Part of a small language model's weights: width 256.
MLP neurons of a small language model. Each row is named by its layer, matrix (gate and up: input weights) and neuron, and shows model dimensions 32-159. Each number is 50 + 12 x the weight over its row's rms, rounded and kept within 0 to 99. A neuron's up and down rows have the sign that makes its largest values positive.
After each neuron's rows, "fires on" lists the tokens most often at its 100 highest values on Wikipedia text that the model never trained on.

L2.gate309:73 47 35 96 44 62 69 66 55 53 41 62 65 37 52 45 52 53 53 57 66 59 51 59 52 51 64 47 56 35 48 53 44 51 51 41 56 70 55 58 58 58 41 27 56 30 47 54 37 60 37 43 25 21 58 39 70 63 42 46 46 42 55 50 51 50 42 48 53 29 35 64 48 66 52 77 59 27 42 40 58 49 54 50 60 47 36 40 50 37 62 43 36 38 46 41 54 56 24 59 46 61 55 63 35 45 49 38 47 46 47 34 53 27 51 69 48 34 54 40 53 62 60 55 42 50 61 41
L2.up309:32 37 36 24 22 52 42 49 67 56 50 62 70 36 65 38 33 43 54 69 60 56 64 41 56 52 37 56 60 42 33 41 35 47 55 35 27 58 60 39 54 40 48 46 72 40 56 41 48 52 55 42 49 59 55 29 68 59 54 46 51 46 31 37 57 43 73 38 51 49 42 39 41 32 42 40 36 61 50 26 49 42 66 51 53 56 47 27 64 40 53 46 44 35 44 55 56 37 46 59 38 47 56 77 70 66 45 41 38 58 46 55 31 50 47 48 56 34 18 60 56 49 59 47 61 44 62 31
fires on: "ry", "ri", " People", " women"

L10.gate553:46 49 63 71 64 46 47 49 46 44 59 56 42 42 52 52 70 65 45 50 43 53 83 39 44 58 46 58 42 43 31 66 41 51 70 64 62 14 47 54 44 41 32 68 60 73 60 54 69 39 44 62 42 68 60 41 57 56 50 68 49 56 46 70 46 52 32 75 63 52 55 85 53 53 45 45 30 62 51 59 61 50 63 41 57 55 49 19 55 66 55 60 62 47 53 55 50 61 41 54 58 55 66 49 52 54 44 63 43 28 51 66 44 44 62 44 56 42 35 58 60 18 34 55 35 60 43 25
L10.up553:29 59 80 32 50 44 57 21 56 49 50 42 53 58 47 57 66 69 31 36 59 45 55 47 56 43 48 26 56 75 75 53 66 42 53 50 50 33 52 54 55 44 37 52 27 53 45 68 42 58 48 57 34 38 56 37 46 32 47 50 52 47 61 49 57 60 43 54 31 50 51 44 66 53 48 60 61 64 62 54 70 58 52 50 57 48 47 37 40 73 44 60 79 47 47 57 59 55 32 42 70 49 76 51 41 57 39 64 68 36 40 70 41 45 73 52 47 75 53 42 52 42 40 53 54 74 43 57
fires on: "at", "us", "ra", "er", "n"

L6.gate171:56 37 62 44 48 43 69 37 55 68 48 54 52 46 46 48 39 64 61 45 49 50 65 60 36 56 60 50 56 31 77 40 42 47 58 53 20 66 52 70 79 51 58 63 40 32 55 33 49 43 39 63 31 53 56 53 43 49 60 38 56 35 37 66 58 73 48 44 57 18 47 39 62 53 60 57 57 49 54 56 51 45 35 55 48 46 36 65 47 70 56 48 44 57 60 27 48 57 44 57 43 43 41 37 32 52 67 31 39 20 55 39 58 75 43 74 42 41 53 66 43 44 49 60 43 63 56 66
L6.up171:46 50 38 54 58 44 72 62 42 46 37 66 54 56 56 59 29 51 50 58 59 35 48 58 42 53 27 54 47 70 66 55 73 67 35 73 63 51 72 65 45 24 53 37 65 64 60 36 33 45 61 45 55 40 61 34 41 62 75 51 70 50 58 51 48 32 30 44 14 42 67 63 61 51 46 44 41 70 62 60 44 48 73 65 54 65 49 52 53 33 33 30 48 63 49 45 58 46 60 49 47 50 48 67 53 71 42 41 40 53 53 40 47 40 60 39 40 63 29 47 43 53 51 49 37 51 23 43
fires on: " Mc", " Louis", " Mac", "aj", " Os", "-"

L14.gate586:39 60 55 58 44 58 64 34 46 35 58 43 40 48 59 68 37 41 53 25 52 49 57 56 37 46 54 48 60 58 35 47 39 55 47 59 29 27 64 40 47 35 65 64 36 43 54 36 43 40 58 40 45 60 42 63 32 65 52 61 55 55 57 55 63 56 41 48 72 46 43 45 48 58 58 48 56 12 52 60 44 51 44 46 68 42 57 47 65 59 33 78 43 65 41 47 45 69 48 23 34 46 68 50 62 35 34 42 68 24 68 31 40 60 59 59 55 30 56 37 82 53 40 43 42 43 62 40
L14.up586:40 43 66 71 45 40 54 35 76 54 66 63 34 36 48 50 52 62 38 53 67 52 47 48 68 65 48 47 65 62 35 49 59 42 31 45 54 59 59 56 75 54 48 47 59 31 60 58 46 67 31 70 42 29 59 60 41 24 29 56 58 64 51 48 55 22 53 38 68 46 35 52 53 59 58 57 28 45 65 59 50 34 55 41 67 58 62 58 54 30 38 49 34 45 43 61 34 53 62 46 29 51 45 57 57 57 31 45 54 68 71 43 52 58 43 41 61 31 48 80 49 46 74 43 49 47 36 51
fires on: "ing", "t", "ak", "ed", " No.", "ou"

L8.gate287:44 68 55 64 40 68 84 57 62 56 47 65 57 40 53 44 47 62 49 54 66 78 49 33 54 51 69 57 69 39 30 51 40 65 35 63 50 69 68 64 47 34 49 49 61 52 37 52 41 49 51 71 44 50 51 51 44 39 22 62 69 55 51 53 48 80 36 48 73 36 34 40 59 58 51 42 53 53 54 47 56 70 54 37 38 42 25 63 22 43 36 70 35 58 55 55 49 41 34 85 51 49 45 72 36 62 64 44 51 54 53 47 49 74 37 27 38 38 37 43 40 16 65 51 50 41 60 37
L8.up287:53 49 31 51 35 58 51 53 65 44 47 77 49 49 58 41 45 50 57 37 32 39 53 44 51 54 41 48 75 29 33 47 31 66 38 53 38 56 54 53 39 55 51 52 59 42 35 33 37 30 49 48 63 42 74 68 39 52 51 58 53 56 41 72 64 54 51 44 54 50 47 41 50 55 47 49 64 57 63 41 76 75 46 44 21 18 51 68 46 38 50 63 48 28 42 45 46 56 58 79 60 50 47 42 33 54 61 44 55 57 38 48 42 57 48 41 49 37 38 52 41 21 52 53 60 44 56 27
fires on: " has", " had", " previously"

L3.gate428:42 54 49 62 67 59 19 54 62 55 31 59 40 57 54 23 59 49 78 52 65 60 52 47 45 54 62 62 38 63 51 61 50 42 65 57 52 35 52 36 59 64 70 39 43 26 47 44 51 57 59 48 28 44 53 53 29 37 40 58 55 30 42 66 29 39 32 43 55 50 35 62 42 40 60 59 63 51 46 41 32 72 73 74 47 47 56 27 32 64 50 38 46 34 34 40 47 51 59 56 56 27 45 35 65 57 30 56 36 76 44 41 53 56 47 43 64 46 21 62 44 41 62 47 30 41 50 46
L3.up428:53 64 57 55 64 52 34 44 49 68 36 47 33 34 64 23 57 61 62 63 39 57 56 49 18 44 42 73 37 55 43 48 51 43 82 59 47 41 38 45 64 57 37 53 42 38 43 59 35 47 47 36 43 67 57 42 70 44 51 62 48 54 40 40 52 33 40 70 65 39 36 47 75 40 77 53 63 50 59 45 42 63 77 54 54 45 57 68 37 44 38 50 46 26 51 32 64 58 66 43 39 51 40 33 54 38 61 63 46 59 57 55 35 70 49 47 61 45 26 53 49 38 49 62 63 56 34 56
fires on: " Z", " Sc", " Sk", " Sl", "sk", " sk"

L3.gate186:51 42 24 54 48 50 63 40 64 66 60 64 48 48 72 43 45 57 62 52 57 30 36 72 41 40 26 66 67 57 47 52 54 50 50 57 60 56 68 56 66 38 52 63 60 46 37 38 10 46 57 45 35 50 44 31 52 37 58 49 52 59 29 39 51 65 48 42 34 37 48 32 53 34 65 44 66 67 56 42 66 41 44 34 55 54 32 18 25 65 81 48 39 68 55 41 46 66 51 48 45 60 39 31 30 70 68 41 49 51 42 62 43 47 36 29 56 47 33 50 43 73 36 58 58 44 36 48
L3.up186:61 40 48 43 38 29 59 30 60 57 53 62 53 52 45 57 38 53 62 47 44 19 38 56 67 58 26 54 58 82 51 56 46 43 53 36 35 53 59 44 44 35 15 63 49 49 48 32 13 70 42 55 35 52 37 45 42 53 62 50 52 39 49 36 21 54 55 45 31 48 62 45 54 47 62 48 46 65 56 64 68 54 41 58 50 61 58 41 62 41 66 55 35 41 50 33 34 34 38 42 68 69 58 38 29 63 65 33 41 52 53 66 53 49 48 36 54 36 37 42 52 56 56 57 57 40 36 35
fires on: " Mc", " do", " did", " went", " Mac", " Do"

L8.gate400:59 39 40 59 46 54 58 68 51 70 68 47 50 47 67 51 54 70 60 59 41 46 58 45 51 60 55 41 36 74 58 54 36 38 58 24 53 41 59 68 37 34 62 46 56 50 59 58 78 50 62 43 57 48 51 55 61 47 46 59 52 34 53 55 69 69 38 48 46 44 37 36 62 43 40 66 54 46 48 36 56 52 72 66 53 58 16 39 28 60 41 75 43 46 47 47 46 36 52 67 42 46 44 72 42 60 48 41 51 59 55 59 51 50 47 41 50 63 61 43 46 61 76 36 37 35 73 51
L8.up400:55 64 59 63 45 45 42 32 51 49 36 32 36 34 68 50 31 49 47 59 38 55 24 66 15 54 52 30 44 35 40 34 66 59 47 67 57 50 58 52 48 51 75 49 46 53 45 57 58 52 54 29 49 67 33 45 46 53 49 46 42 44 45 53 60 44 38 24 31 38 59 56 54 39 58 34 48 34 26 32 63 51 61 42 47 55 52 54 81 37 83 49 56 54 42 37 60 33 62 59 55 40 27 64 65 59 58 55 37 43 55 52 72 62 41 52 61 58 55 52 58 49 52 69 56 39 29 47
fires on: " Ele", " ele", "yl", " ent", " beh", "ore"

L5.gate463:64 41 43 50 52 54 26 59 54 37 46 52 26 55 56 44 69 14 52 44 50 81 53 38 56 37 56 39 63 44 57 50 48 45 54 34 64 49 42 55 66 35 47 41 48 56 48 50 51 68 49 62 32 55 31 40 46 42 38 43 80 42 45 40 59 54 51 52 53 66 61 63 35 50 44 19 59 53 50 46 77 45 51 36 33 44 54 47 52 47 55 51 63 56 47 48 49 39 46 67 57 51 42 44 62 24 56 36 66 30 64 60 60 32 22 42 36 57 47 40 42 36 61 41 59 58 66 63
L5.up463:57 36 55 46 63 53 49 44 61 33 40 56 31 64 67 76 50 47 54 25 48 58 54 48 42 43 70 38 41 42 60 73 44 50 63 54 72 48 48 48 51 34 50 52 52 62 24 53 36 69 71 62 33 46 38 42 57 56 59 55 52 45 39 41 61 55 46 46 66 53 63 44 40 47 31 42 52 58 42 45 50 46 58 54 57 24 64 44 34 58 64 44 59 47 29 42 46 28 37 62 39 51 40 31 50 45 67 45 33 28 77 65 41 38 50 48 53 57 67 35 39 52 59 43 61 50 72 57
fires on: " pre", " Pre", " f", " trans", " aud", " Trans"

L10.gate256:43 59 48 61 57 65 34 52 62 89 49 37 55 40 38 36 63 35 61 59 45 32 85 60 65 56 58 54 55 49 47 46 69 47 46 56 58 35 52 56 55 45 54 46 40 42 42 61 68 48 57 43 33 60 49 25 41 40 42 65 52 70 59 37 43 50 49 23 60 38 67 41 64 67 44 63 42 59 45 74 61 37 36 39 33 66 51 36 63 55 49 44 47 58 48 61 33 42 32 49 32 43 47 36 34 22 50 61 66 67 55 51 41 53 65 52 34 51 53 59 52 59 63 25 42 46 41 23
L10.up256:78 30 58 54 36 53 29 42 62 71 53 37 51 64 40 41 51 43 50 57 50 51 64 63 45 55 52 57 52 45 46 44 53 41 22 51 44 39 45 32 46 42 57 43 46 62 56 63 47 46 40 65 31 44 33 62 43 53 68 41 43 46 66 28 62 49 24 70 47 43 49 65 51 59 41 50 40 39 53 61 59 43 34 41 50 47 59 43 37 44 52 55 43 63 46 57 51 33 52 51 40 47 47 27 18 46 60 68 71 49 34 44 40 48 59 41 55 46 28 57 37 75 53 45 43 35 46 25
fires on: " research", " sim", "ime", " investig", "form", " case"

L18.gate543:62 52 58 59 59 62 38 67 56 60 39 44 66 46 61 46 37 47 32 36 53 49 39 60 32 45 50 71 59 52 45 38 47 47 66 47 39 57 78 80 61 28 52 55 30 57 51 40 62 53 67 67 39 31 54 65 44 43 48 52 58 51 52 75 52 62 56 55 57 35 56 69 72 51 59 48 55 57 54 73 53 30 35 41 30 69 47 39 74 43 71 23 47 62 50 49 51 67 57 52 59 43 49 40 43 43 54 45 23 56 63 61 62 60 52 45 44 50 53 61 40 33 65 54 65 36 39 52
L18.up543:42 49 53 38 56 25 26 40 59 41 40 51 41 40 36 47 41 47 57 37 62 73 46 56 67 51 57 58 65 57 52 55 50 77 44 63 60 63 74 44 61 45 33 52 43 55 42 61 44 47 53 23 46 45 50 48 47 39 47 32 63 61 70 52 61 78 46 35 52 45 56 53 61 42 55 65 57 55 49 51 63 38 35 56 60 59 44 57 50 50 47 60 25 56 34 60 55 51 64 61 51 48 43 54 45 71 65 52 42 49 59 60 58 38 89 52 65 46 44 46 45 53 80 45 47 51 27 55
fires on: "-", " de", " Mc", "–"

L10.gate32:51 58 37 48 57 51 60 41 63 22 45 58 54 65 40 39 47 57 43 37 72 58 37 53 33 33 41 39 46 62 59 36 55 68 41 63 67 43 64 58 72 52 39 49 58 39 61 67 53 55 66 25 63 38 71 58 35 55 43 45 58 33 49 35 69 53 55 48 27 56 35 68 55 44 26 49 60 35 35 43 32 55 68 54 68 33 33 50 35 53 49 35 51 57 56 39 64 63 29 68 69 55 53 67 52 47 58 42 59 49 42 47 51 76 58 30 32 39 47 52 40 58 48 64 37 58 48 36
L10.up32:53 36 60 63 45 24 51 46 73 58 78 40 71 63 33 47 79 61 74 70 44 65 51 53 61 61 47 41 37 55 38 54 56 52 53 57 51 40 50 62 47 31 40 48 72 52 74 36 52 31 41 49 44 49 54 62 70 42 47 64 41 21 39 52 51 51 28 56 56 50 35 41 40 59 42 45 32 69 68 62 36 61 57 52 46 49 44 33 61 56 53 60 47 62 55 36 46 45 53 50 43 38 50 48 39 70 49 47 56 42 57 31 52 39 60 64 49 39 55 58 55 56 63 30 57 70 50 68
fires on: " (born", " •", "-", "\"", "19", "202"

L8.gate411:69 41 49 39 33 51 71 35 51 67 33 28 68 43 41 54 50 49 33 42 31 68 49 55 15 59 43 51 36 55 67 65 52 45 45 44 59 42 54 33 43 48 81 53 75 58 57 48 50 69 54 47 13 50 48 39 49 57 69 71 74 42 58 77 67 42 58 51 54 62 31 53 48 45 50 52 44 48 50 44 38 63 60 53 59 58 40 62 45 46 70 32 61 49 67 44 48 53 42 51 43 59 55 50 53 67 37 59 48 52 37 45 23 70 45 47 47 62 59 45 36 63 66 45 45 40 68 44
L8.up411:49 67 52 52 30 51 66 41 49 67 70 51 49 47 47 65 41 52 76 72 62 67 44 39 26 43 47 55 57 63 61 18 64 30 56 28 44 58 40 52 53 49 72 59 47 41 55 44 56 34 65 48 34 58 51 35 37 53 54 71 55 46 44 51 56 40 31 66 49 59 55 62 75 32 68 33 58 39 28 27 68 52 54 25 40 64 45 55 46 75 61 40 61 36 56 40 42 46 49 60 69 46 51 45 52 50 38 49 17 67 48 59 57 70 30 37 63 60 68 36 37 56 61 57 50 47 56 49
fires on: " t", " ele", " Ele", " Won", " se", " met"

L8.gate68:39 42 62 36 37 49 40 41 44 56 64 34 52 57 72 46 39 52 57 50 52 44 38 70 51 57 60 50 46 63 42 56 34 34 47 46 54 65 60 33 47 54 39 58 54 59 31 57 63 31 49 30 41 53 55 54 43 59 55 50 44 46 35 44 29 56 37 57 52 57 55 43 33 62 65 38 46 40 32 57 62 40 54 62 52 50 57 34 68 33 40 55 65 64 47 19 55 52 57 55 44 44 50 42 68 51 31 41 35 52 75 47 68 62 69 64 46 42 54 63 40 50 57 63 55 47 45 73
L8.up68:46 36 57 56 41 50 32 45 37 53 59 44 59 53 64 50 42 65 65 56 34 50 37 47 43 37 56 53 33 39 50 49 49 44 44 35 67 39 42 44 67 53 36 66 62 54 20 50 71 57 56 36 45 57 46 48 44 56 58 41 35 67 30 43 34 57 68 42 62 37 57 49 44 53 65 21 49 30 39 53 55 63 67 53 55 56 66 42 62 41 48 58 52 66 43 46 59 46 51 50 53 41 66 65 65 39 23 48 22 51 63 40 30 51 52 70 48 42 52 44 35 59 63 72 49 35 33 63
fires on: "ri", "con", " gen", "ick"

L13.gate138:41 49 63 56 41 36 54 57 65 55 55 62 66 47 47 42 60 56 55 38 41 33 48 59 09 76 70 35 61 38 35 61 41 60 41 57 54 40 53 55 62 45 51 66 45 38 26 63 39 35 51 56 59 31 45 37 40 70 61 56 65 33 44 35 46 63 49 44 57 51 39 53 38 31 47 38 58 32 51 59 42 70 53 45 55 44 61 46 46 52 28 30 56 51 44 64 70 58 27 32 56 48 41 60 54 40 51 49 34 51 39 46 54 43 38 37 33 32 60 47 60 54 18 40 48 59 37 51
L13.up138:56 39 71 52 44 47 80 51 67 62 68 52 53 39 31 47 47 55 69 63 56 53 35 40 40 74 48 66 66 48 46 56 61 55 33 63 35 34 51 55 60 22 38 40 47 35 51 63 33 59 40 45 31 65 48 54 34 47 44 62 47 27 54 46 65 55 49 33 56 63 41 51 41 63 65 50 40 49 38 40 41 57 60 47 64 71 65 58 36 41 55 38 30 49 55 73 53 57 53 43 57 47 69 50 43 50 34 31 40 38 61 59 32 52 43 42 54 67 52 51 59 52 23 47 53 52 42 50
fires on: "ing", "ure"

L19.gate154:44 45 47 58 59 31 65 46 38 34 43 58 35 54 36 25 43 47 47 45 21 50 60 54 48 70 53 58 53 46 41 69 74 69 38 65 54 50 64 53 51 59 57 51 49 31 46 69 42 36 53 49 47 37 42 44 39 47 55 54 77 23 39 35 52 60 59 59 44 36 44 28 63 55 65 39 61 47 61 56 67 29 60 45 41 42 47 43 41 44 66 48 35 54 40 49 47 42 29 60 53 45 82 48 49 64 40 42 62 65 75 44 40 62 54 58 43 77 65 68 31 55 30 62 37 42 74 46
L19.up154:40 33 55 32 43 63 74 78 58 85 57 47 50 53 57 41 43 47 57 67 61 65 56 53 48 69 40 41 32 52 52 51 53 40 56 20 37 47 26 26 40 60 52 50 42 41 49 46 54 62 57 65 60 47 38 71 47 57 54 53 48 47 57 47 51 22 59 39 55 25 62 74 61 54 21 68 64 38 54 43 45 40 46 53 73 35 54 26 47 38 53 52 35 66 56 61 59 41 41 51 57 65 28 54 33 49 42 52 42 32 53 58 32 47 42 49 54 35 56 45 38 57 48 42 43 39 73 55
fires on: " L", "L", "l", "-l", " l"

L14.gate402:58 50 35 42 51 35 57 56 28 60 73 27 58 73 35 57 58 75 45 68 38 54 70 41 49 51 55 57 45 63 38 50 68 37 55 47 29 37 29 48 62 37 34 34 46 41 69 39 54 51 50 49 35 55 55 45 39 57 42 65 42 63 34 68 61 40 47 47 63 37 54 53 57 47 47 43 46 45 37 44 37 54 46 39 57 51 58 47 26 54 58 46 57 53 63 72 45 45 23 75 50 44 61 74 68 72 59 44 45 36 54 56 59 59 37 55 51 44 58 53 63 42 53 55 48 48 62 28
L14.up402:54 28 62 40 55 57 64 22 63 24 61 49 67 51 41 64 32 69 43 52 67 50 43 49 41 63 43 44 53 39 70 46 38 49 60 64 52 41 62 37 52 69 48 45 30 31 30 35 42 54 37 29 43 76 35 42 38 57 55 60 50 68 49 28 40 66 53 58 57 50 51 42 48 67 59 50 43 49 36 72 34 52 64 43 39 58 53 35 50 44 59 50 72 45 60 50 50 29 49 55 49 51 58 44 55 56 39 49 66 30 35 55 71 52 44 48 40 64 54 57 47 20 34 48 46 59 53 56
fires on: " |", "el", "n", "at", "it"

L2.gate332:48 64 46 27 45 50 39 67 49 79 59 57 43 56 63 55 52 50 63 54 44 40 66 66 52 52 60 38 38 41 62 54 52 50 50 45 59 41 40 56 63 30 61 55 42 55 68 58 49 66 47 42 50 73 64 57 64 48 68 46 36 51 65 45 62 53 37 32 30 35 31 37 39 30 44 47 66 62 52 45 62 45 49 52 59 39 44 58 57 62 52 42 45 41 77 25 48 46 59 54 38 48 56 27 57 63 71 41 60 40 56 44 39 29 46 56 61 65 77 28 39 52 58 51 26 57 52 42
L2.up332:60 55 39 29 29 50 20 49 62 67 40 43 56 55 84 35 53 60 46 60 65 49 41 34 34 54 50 46 64 55 56 60 49 43 47 38 74 51 47 42 38 51 53 41 58 56 37 43 56 36 65 31 27 64 36 43 43 53 52 63 67 55 66 35 54 14 57 39 47 46 44 54 67 30 47 38 56 48 22 72 58 24 41 49 49 42 39 51 45 21 62 37 53 36 41 46 68 51 42 54 61 42 57 46 55 49 36 35 51 35 33 53 61 75 61 47 49 46 46 44 76 57 44 44 50 57 52 39
fires on: " comp", " Ele", " ele", " Comp", "omp", " exp"

L6.gate414:43 39 61 67 45 60 42 42 59 71 62 43 23 43 57 45 31 36 67 58 45 43 50 38 46 75 59 64 63 76 49 40 53 43 61 69 55 40 44 42 59 39 37 69 59 51 48 31 40 47 45 31 43 45 63 50 45 56 48 70 70 55 43 50 50 46 23 64 46 53 41 65 65 39 40 71 64 49 54 60 55 42 66 35 55 37 53 62 52 44 46 60 51 45 47 47 74 61 43 52 39 37 41 33 46 37 43 46 59 54 46 39 48 61 55 53 58 51 61 57 38 51 39 63 66 51 38 63
L6.up414:62 45 57 77 34 52 64 58 26 63 47 49 42 49 61 42 56 48 40 46 38 42 63 24 27 53 43 45 52 49 32 50 60 33 60 58 69 48 49 45 59 46 60 50 50 36 62 50 27 47 59 45 30 38 59 61 60 48 60 55 65 61 66 79 49 50 56 69 50 29 32 54 54 53 42 77 46 64 46 47 25 62 69 52 64 44 46 65 46 61 39 62 60 61 64 29 58 52 45 44 43 52 39 32 58 35 41 73 77 45 49 47 53 47 29 45 60 47 56 55 35 43 59 57 46 71 57 57
fires on: "qu", "we", "stru", "sk", " Sk"

L5.gate500:34 27 62 68 28 22 86 38 48 48 59 59 51 40 62 49 40 54 51 54 36 47 43 58 49 61 46 70 58 49 51 42 44 50 51 48 71 57 45 60 48 16 57 51 41 53 36 63 39 58 60 57 37 68 37 60 56 48 45 39 29 32 47 65 52 51 45 52 42 57 62 41 45 67 56 59 28 59 69 36 41 57 66 47 48 55 52 52 42 51 55 41 33 63 59 53 35 40 77 46 49 54 72 44 57 46 43 64 45 62 56 49 53 41 55 36 64 50 36 33 60 40 56 46 58 67 37 45
L5.up500:81 48 51 27 55 57 47 53 39 38 38 44 43 71 50 67 38 73 54 63 62 36 73 64 49 50 43 46 52 43 64 47 44 38 33 41 45 64 63 48 43 54 39 39 43 31 63 59 42 34 49 69 51 54 36 58 20 61 65 39 61 62 53 45 58 72 58 70 65 47 48 40 18 26 59 30 54 51 49 51 81 61 44 66 76 55 48 40 55 54 49 61 50 52 72 45 54 68 47 59 32 44 45 49 40 59 58 48 31 54 52 69 55 44 24 70 66 51 35 59 48 47 49 44 33 38 60 48
fires on: " Mc", " F.", " L.", " A.", " R.", " J."

L11.gate608:46 38 54 37 54 51 43 42 54 55 52 74 58 55 52 42 45 53 73 23 58 40 71 42 35 30 36 33 42 52 45 46 75 46 35 61 62 58 55 49 55 70 40 49 48 45 53 58 56 60 44 44 46 54 33 43 51 34 35 33 49 31 55 37 71 58 43 37 56 38 66 51 48 55 67 36 33 44 45 73 40 75 50 38 52 42 48 57 54 33 59 55 66 47 56 59 47 43 48 48 49 40 59 53 49 65 51 52 56 58 71 54 43 54 51 30 37 62 43 45 35 48 50 57 47 58 54 33
L11.up608:47 48 71 40 52 45 41 47 39 37 45 54 59 63 49 58 56 81 56 51 51 39 68 53 66 38 44 59 46 66 38 38 55 59 26 48 57 44 47 43 61 63 58 41 60 43 63 33 62 66 54 67 46 29 51 44 54 50 44 41 52 42 43 54 54 58 55 38 76 37 45 31 58 68 64 38 46 46 62 36 47 55 50 68 49 45 28 38 49 63 41 62 38 52 50 30 52 53 63 52 62 52 42 34 57 50 58 66 45 76 63 25 48 54 58 55 59 33 28 53 54 11 59 45 31 62 63 73
fires on: "-", " •", ":", "w"

L2.gate530:10 75 61 66 54 64 57 48 67 46 31 63 40 58 51 74 64 55 27 32 59 46 47 44 42 59 31 49 47 47 33 56 66 54 48 50 59 47 53 39 50 52 43 42 61 41 72 38 50 50 45 72 60 52 59 52 31 19 49 39 32 69 48 48 51 53 31 48 61 40 35 47 49 63 64 41 53 56 45 48 60 80 65 58 29 51 71 37 38 42 24 63 52 55 59 30 50 52 38 61 52 51 45 64 39 42 31 26 54 51 63 62 51 50 42 43 25 38 44 51 46 45 52 42 67 20 50 46
L2.up530:27 61 44 57 46 55 48 50 57 43 20 55 50 49 50 63 57 42 39 30 66 52 45 31 38 59 44 51 49 45 32 59 73 58 44 55 49 50 55 42 56 53 42 33 67 43 64 64 49 40 61 63 60 54 59 64 29 33 60 35 40 79 50 41 48 48 19 65 62 39 40 39 43 64 52 58 54 69 59 57 60 70 77 57 23 29 70 54 40 27 22 63 40 65 67 30 42 50 45 69 37 35 58 58 35 55 31 32 60 52 65 60 35 47 47 39 27 40 53 67 30 45 53 41 68 35 42 47
fires on: " have", " has"

L12.gate292:46 41 69 56 48 62 46 35 30 51 38 59 48 63 84 18 57 40 76 44 36 46 50 68 73 45 57 38 59 46 32 45 46 51 36 41 45 57 53 55 46 36 46 56 67 42 51 60 51 57 57 69 57 55 51 55 38 30 57 42 47 40 45 62 65 42 57 61 60 59 55 53 61 47 59 72 47 49 75 50 56 41 47 72 42 49 47 71 33 25 55 35 21 56 63 49 47 47 49 46 74 41 55 68 65 67 17 38 47 38 52 13 43 38 57 62 59 56 55 59 44 59 35 44 61 47 58 52
L12.up292:45 51 63 56 46 59 70 76 40 49 58 48 34 50 50 61 40 39 61 44 46 41 46 38 45 64 57 40 71 67 67 67 27 52 51 42 73 54 36 50 43 58 33 47 50 41 48 57 65 70 56 48 34 57 52 74 60 63 61 30 54 67 54 56 45 56 75 72 57 53 53 54 47 66 50 51 45 57 61 52 59 38 50 46 61 28 41 67 26 56 24 51 28 63 27 69 40 39 50 60 64 68 64 67 39 48 41 66 47 45 39 66 58 20 37 65 43 44 70 36 52 53 51 34 70 61 61 34
fires on: " L", " l", "m", ".", "l", "ur"

L6.gate482:69 41 42 40 51 48 59 50 40 60 52 48 50 27 45 58 21 38 61 55 51 51 50 54 52 41 81 66 82 77 65 59 45 50 63 45 17 58 50 49 52 42 39 28 45 28 50 56 73 61 52 59 44 45 41 50 61 62 58 36 31 51 54 45 46 38 53 59 44 53 67 59 43 58 49 40 65 42 62 58 41 51 52 31 53 52 55 57 46 42 46 53 37 60 23 54 39 32 71 46 54 52 45 29 42 41 68 29 50 42 50 59 45 33 46 48 27 37 50 25 32 46 46 38 32 40 60 55
L6.up482:56 54 64 44 52 31 51 46 67 39 33 27 32 29 45 58 54 48 53 48 62 53 58 60 51 57 68 52 66 72 65 72 48 51 50 56 34 59 49 42 51 36 48 39 68 47 67 58 61 80 52 43 54 70 29 44 58 73 41 28 68 46 33 55 55 43 51 65 52 49 54 62 28 57 44 43 45 55 64 36 52 49 56 41 52 60 58 62 35 60 67 41 41 74 39 59 55 31 47 47 56 49 41 43 80 42 71 34 66 52 58 62 68 30 40 59 52 51 71 34 38 38 56 41 33 48 38 63
fires on: " pre", " Pre", " ==", "|---|---|---|---|", "=="

L3.gate308:53 37 17 49 53 65 63 60 59 50 27 39 73 47 41 51 56 41 50 56 39 49 36 48 52 52 49 41 68 51 48 25 34 69 57 43 34 74 64 57 30 49 71 18 65 40 56 56 51 47 30 41 33 59 21 54 47 44 53 41 39 54 60 34 52 47 37 54 47 34 40 38 77 26 58 34 42 44 45 32 49 69 56 56 56 56 77 71 68 51 62 47 32 58 40 65 52 38 57 25 48 31 48 45 40 54 44 54 44 52 55 47 68 65 50 37 43 35 57 50 43 40 60 66 54 34 50 82
L3.up308:59 69 24 79 49 40 58 47 69 55 32 36 50 52 18 49 40 55 48 31 54 51 54 66 47 37 53 29 45 53 34 69 37 55 30 43 35 38 63 52 36 58 62 54 38 43 32 55 40 49 45 75 51 25 55 70 51 56 59 55 60 36 43 59 68 25 70 40 51 37 58 43 48 24 55 68 42 67 67 36 61 46 48 63 66 54 39 49 54 46 68 32 56 60 52 42 50 56 41 46 56 64 64 56 58 42 61 51 33 68 64 45 39 38 46 38 39 33 32 39 41 37 58 45 31 55 40 54
fires on: ".2", ".4", ".7", ".3"